Part of a small language model's weights: rotary positions.
MLP neurons of a small language model. Each row is named by its layer, matrix (gate and up: input weights; down: output weights) and neuron, and shows model dimensions 528-623. Each number is 128 + 24 x the weight over its row's rms, rounded and kept within 0 to 255. A neuron's up and down rows have the sign that makes its largest values positive.
Before each neuron's rows, "fires after" lists the tokens most often just before its 100 highest values on Wikipedia text that the model never trained on; "fires in" lists the words (lower case) most often at its 100 highest values on Wikipedia text that the model never trained on.

fires after: " as", "-", " was", " Z", " is", " |"
fires in: "a", "by", "of", "director", "zandberg"
L2.gate1461 [ 89 141 115 171  80 165 117 106 120 125 143 130 123 128 153 106 131 132 114 118 110 127 114 120 122 162 121 113 144 116 113 148 136 145 127 119 107 165 153 122 148  80 134 115 137 136  91 131 114 134 107 145 160  88 116 127 156 158 136 135 128 134 120  95  99  74 143 143  72 157 105 102 131 153 125 148 152 130 192 156 129 138 165 128 132 113 167 119 153 126 124 145 129 175 161 155]
L2.up1461 [140 112 125 139 148 120 187 127 142  80 122 140 114  90 135 101 110 123 114 128 115  99 115 108 135 125 161  90 114 116 150 156 130 169 171 152 139 135 163  94 123 131 117 123 158  97 121 141 112 123 134 128 151  89 128 136 130 129  97 116  85  54 138 173 129 160 112 131 167 126 142 114 156 121 143 120  84 152 161 140  96 118  92  92 115 106 123 132 127 123 147 128 119 104 139 158]
L2.down1461 [194 117  87 150 123 120 143 141 116 138  85 115 161 155 150 136 167  74 123 116 112 152 127 171 113 132 113 134 129  91 122 169  72 168 120 112 121 147 147 136 178 137 165 152 113  66 152 106 122 123 138 148 129  92 148 125 119 148 178 168 139 132 129 147 105 108 150 161 105 126 128 134 184 152  61 126 123 113 107 175 133 109 135 122 111  97 142 132 164 121 127 118 142 170 132 156]

fires after: ",", " W"
fires in: "with", "as", "which"
L2.gate1325 [110 137 114 124 108 119 104 121 159 161 145 126 105 153 165 112 113 169 143 130 141 138 116  88 161 164 143 132 114 132 155 147 133  97 148 180 114 160  90 174 118 148 107 159 132 129 104 120  94  99 135  93 104 105 107 101 103 149 147 102 150 132 112 132 110 112 142 125  89 119 129 120 104 105 132 148 167 161 155 111 105 166  95 125 111 122 136  78 121  79  97 118 191 145  91 131]
L2.up1325 [151 112 140 112 119 125 111 129 152 167 107 124 118 136  92 152 109 124 151  67 127 160 164 125 137 143 140 130 117 150 154 139 163 146 126 125  75 177  92 115 143  98 167 120 134 157 131  68 133  99 140 128 120 156 166 111 195 127  73 121 156  93 191 116 144 139 152 122 100 143 116 117 111 157 121 110 128 144 140 138  96 144 136 126  96 159 142  97 161 103 120 122 126  93 130 130]
L2.down1325 [105 127  95 125 115 113 162 134  64 109 116 153 123 122  91 157 116 133 182 140 143  95 152 126 110 149 119 141  94 139  91 113 121 130 107 110 159 128 145 121 153 109 174 129 131 130 129 161 110 128 147 168 129 162 131  87 173 105 108 107 110 101 160 141 151 115 158 126 140 109 109 137 105 139 102 126 116 148  92 109 101 131 124 162 129 122 128  87 128 167 163 130 136 110 124 168]

fires after: ".", " (", "\n", " \"", "—", " D"
fires in: "a", "the", "that", "this", "an", "day"
L2.gate1423 [132 160 109 118 129 135 109 119 165 138 116 104 131 183 109 137 147 160 125 115 140 113 147 152 158 129 123 136  91  74 138 131  96 154 164 140 124 136 112 115 157 150 128  90 134  68 109 139 104 106 139 154 162  99 171 151 128 122 178 153 139  80 126 121  79 132 115 157 136 153 116 118  98 163 139  91 117 133 124 101 120 129 144 144  94 121 139  84 107  98 104 115 154 137 137 104]
L2.up1423 [154 148  81 119  94 123 112 132 142 116 132 113 180 162 114 130 137 122 122 117 130 105 127 137  94 125 131 117 106 120 118  96 102 147 122 116 121 146 155 127 132 128 100 133 144 148 156 138 148 123 137 105 116 117 151 112 121 105 117  97 144 122 143 110 129 128 142 173  97 171 153 150 140 140 101 107 116 107 139 137 149 191 110 137 135 135 100 128 127  94 134 131 131 180  99 168]
L2.down1423 [143 122 113 134 135 103 113 128 121 104 123 112  97 123 123 145 121 161 255 109 132 178 170 158  72 156 110 121 155 122 108  86  94 134 136 157 150 127 144 141 120 130 142 159 146 161 143 121 126 134 124 188 145 151 112  86 150 132 109 108 123 144 105 102 115 120  97 135 128 166 128 103 133 119  11 141 130 143 149 120 139 133 113  83 121 198 126 145 161 158 143 128 126 116 110 108]

fires after: " it", " has", " It", "|"
fires in: "is", "been", "total"
L2.gate1253 [111 165 112 130  85 153 132 139 160 107  95 136  77 109 135 122  83  93 130  93 124 181 162 132 101 188 154 144 128 114 143 112 140 115 158 107 127 114 105 109 102 129 187  87 112 166 153 154 135 132 138 155 137 138 128 134 144 135 139 127 141 102  90 156 171 140 194 100 158 153 117  81  82  92 138 160 125 108 176 171 145 150 131 122 133 142 130 196 109 134 118 137 155 100  98 142]
L2.up1253 [ 58 144 130 144 129 148 146 112 108 109 122 118 139 151 147 142 147 136 132 111 191  98  96 122 158 171  97 122 139 111 114 111 128 135  92 100 155 104 149 131 120 155 118 146 136 142 123 124 116 106 127 119 144 138 162 152 107 118 170 111  95 156 124 137 124 132 125 103 115 131 147 139 175 135 131 142 169 134 109 135 158 138  99  99 124 120 143 110  96 122 124 124 155 134 125 162]
L2.down1253 [ 87  88 122 110 130 117 177 174 130 145 166 140  91 134 141 120  83 117 181 135  95 133 126 129 106 164 125 109 130 117 104  98 164 146  91 102  99 154 111  94 111 121 160 110 133 117 134 145 101 138 166 169 138 150 140  95 147 146 149 103 161 105 138 148  96 141 148 164 100 133 109 114  86 133 118 116 114 114 158 158 154 147 119 133 137 120 146 157  98 129 142 128 136  89 157 161]

fires after: " It", "'", " it", " This", " \"", " is"
fires in: "is", "was", "s", "at", "be", "are"
L2.gate1161 [137 133 119 150 155  92 152  85 145 132 118  95 103 110 156 119 129 107 115 100 127 140 139  66  91 191  84 126 126 171  75 171 127 143 121  79 135 121 128  96 127  83 143 121 109 168 121  97 127 156 128 114  92 136 147 158 119 114 136 112 111  88 129 101 155 106 117 112 152 185 107 145 172 157 124 134 152 128 139 133 113 134 139 134 125 108 124 102 138 150 126 120 134 118 127 149]
L2.up1161 [148 140 143 150 127 122 139  94 138 152 117 154 127  88 147 116 123 112 111 142 127 178 170 139 117 142 121 125  98 112 140 110 104 129 138  78 174 136 148 136 117 141 124 132 143 146 113 131 147 107 128 123 104 119 170 118 139 136 132 106 135 112 132 117 148 132 116 172 158 141 134 174 114 128 106 153 146  93 110 139 103 100 125 169 106  91 130 178 135 142 163 145 132 108 168 111]
L2.down1161 [139 124 103 101 147 150 167 131 161 117  72 147 111 168 123 130 117 166 215 161 165 194 107 154 140 153 151 121  96  83 138 107 118 148 109 137 125 120 139 128 114 108 127 114 102 128 165 136  63 167 121  94 129 120 116 114 131 140 150  88 129 149 151 117 130 138 135 127 131 117 140 176 109 130 101 139 115 126 114 139 143 126 127 155 147 112 144 109 137 135 117 122 108  84 166 129]

fires after: ",", "ing", " resulted", " caus", " which", " led"
fires in: "with", "in", "for", "to", "causing"
L2.gate1666 [107 147 147 164 135 118 111 129 181 135 126 140 109 126  93 104 121 106 140  74 157 125 134 181 123 140 148 106 150  98 165 112 118 144 160 139 130 154  99 107 141 110  63 134 121 122 113 178 105 126 114 125 130 127 110 107 141  98 131 114 107 154 139 164 126 134 142 152 130 130 157 140 114 137 113  98 142 169 120 121 152 161 117 139 105 127 127 144 131 139 127 135  98 107 139 134]
L2.up1666 [114 117 100 118 114 148 145 108 178 117 122 100 142 140 123 104  83 141 132 121 146 113 110 150 185 119 124 117 106 131  81 126 190 191 151 135 135 124 140  86 164 102 133 110 156 143 129 154 121 112 160 112 103 128 107  99 105 134  94 116 158 120 109  60 122  92 121 130 119 152  76  74 103 130 113  76 145 174 112 104 144 117 132 133 145 151 130  71  96 157 173 104 118 112 147 127]
L2.down1666 [ 58 131 139 110 128 150 142 162 137 157 132 140 146  43 101 109 159 154 142 110 107  99 106 107 154 153 141 135 117  89  81 121 127 122 158 147 129 151 142 113  94  91  93 147 129 132 126 117 125 145 113 177 178 147 132 139  96 140 113 138 112 132 140 149  96 106 184 110 133 146 111 101 127 154  33 140 127 104 151 123 159 113 126 112 108 138 138 119 141 126 129 100 113 124 154 112]

fires after: ".", "\n", " (", " \""
fires in: "a", "an", "africell"
L2.gate273 [146 119  39 151 111 111 126  92 119 124 160 158 116 142 113  91 137  77 108 119 134 137 114 106 134 138  91  91  99 180 169 123 134 138 135 103 114 149 103 101  95 118  97 126 105 108 160 133 155 116 104 148  86 105 118 173  99 194  82 150 127 140 148 140 126 144 129 128  78 159 115 159 126 120  92 139 124 134 112 113 110 146  81 134 140 136 164 156 162  93 138 152 162 100 120 124]
L2.up273 [ 84 125 166 133 147 164  68 108  93 132 139 109 108 101 106 109 161 113  78 161  98  86 111 135 164 141 115  89 118  84 148 132 128 147 177 112 160 113 118 138 157 117 106 123 135 122 121 151 147 173 104 103 140  97 152 109 115  99 122 135 177  84 130 120 103 109 134 129 128  91 107 112  85 149 139 148  97 101 128 144  88 139 113 146 116  81 116 127 166 122 133 124 117 158 121 169]
L2.down273 [141  95  85  92 139 128 138  86 125 140 139 158 146 141  99 115  96 105 238 138 128 143 119 151 135  77 136 129  91 146  97 131 103 149 106  95 129 134 128 139 128  90 103 131 130 117 115 141 136 159 142 134  85 133 104 112 128 121 116 102  97 151 113 162 113  90 105 120 115  97 125  70 108 136 104 151 123 111  87  79 137 159 104 125 126 133 110 127 118 128 152 134 150  94 152 148]

fires after: ",", " the", " of", " ("
fires in: "which", "player", "of"
L2.gate1163 [158  80  90 124 139 104 116 127 146 105 141 137 152 141 137 122 133 110 130 126 146 114 114 144  98 107 111 165 126 161  54 115 134 138 117 116 138 119 112  91 127 166 162 135 114 134 173 129 101 167 168 143 114 115 109 103 158 132 113 105 160 154 107 146 118 172 120 139 113 172 124 143 132 173 104 190 135 109 122 157 116 115 106 142  85 151 125  63 154 110 128 151 159 125 122 130]
L2.up1163 [106  93 113 119 135 138 157 147 110 102 100 130 145 143  96  77 128  68 113 103 163  88 162  99 132 146 129 147 189 123 138 172 162 110 118 134 159 107 145 138 150 127 164 143 143 108 100 130 131  87 133 163 160 127 154  77 118 136 137 119 106 182 131 143 129 135 148 107 100 128 105 142 139 162 121 160 146 109 122 112  97 124 122 121 104 169 131  81 113  99 140 117 163  90 116 143]
L2.down1163 [154 117  91 134 161 137 112 131  88 147 193 149  95 126 115 146 142 148 148 121 122 104 133 128 122 175  72 146 113 114  93 115 122 114 115 134 122 125 135 147 113 136 170 141 177 129 143 107 140  92 115 152 104 117 115 143 148 123 114 161 119 106  97 120  67 138 128  96 140 131  75 144 130 128 130 151 108 152 158  79 125 112 117 118 111  81 116 143 135 133 159 161 104 198 114 147]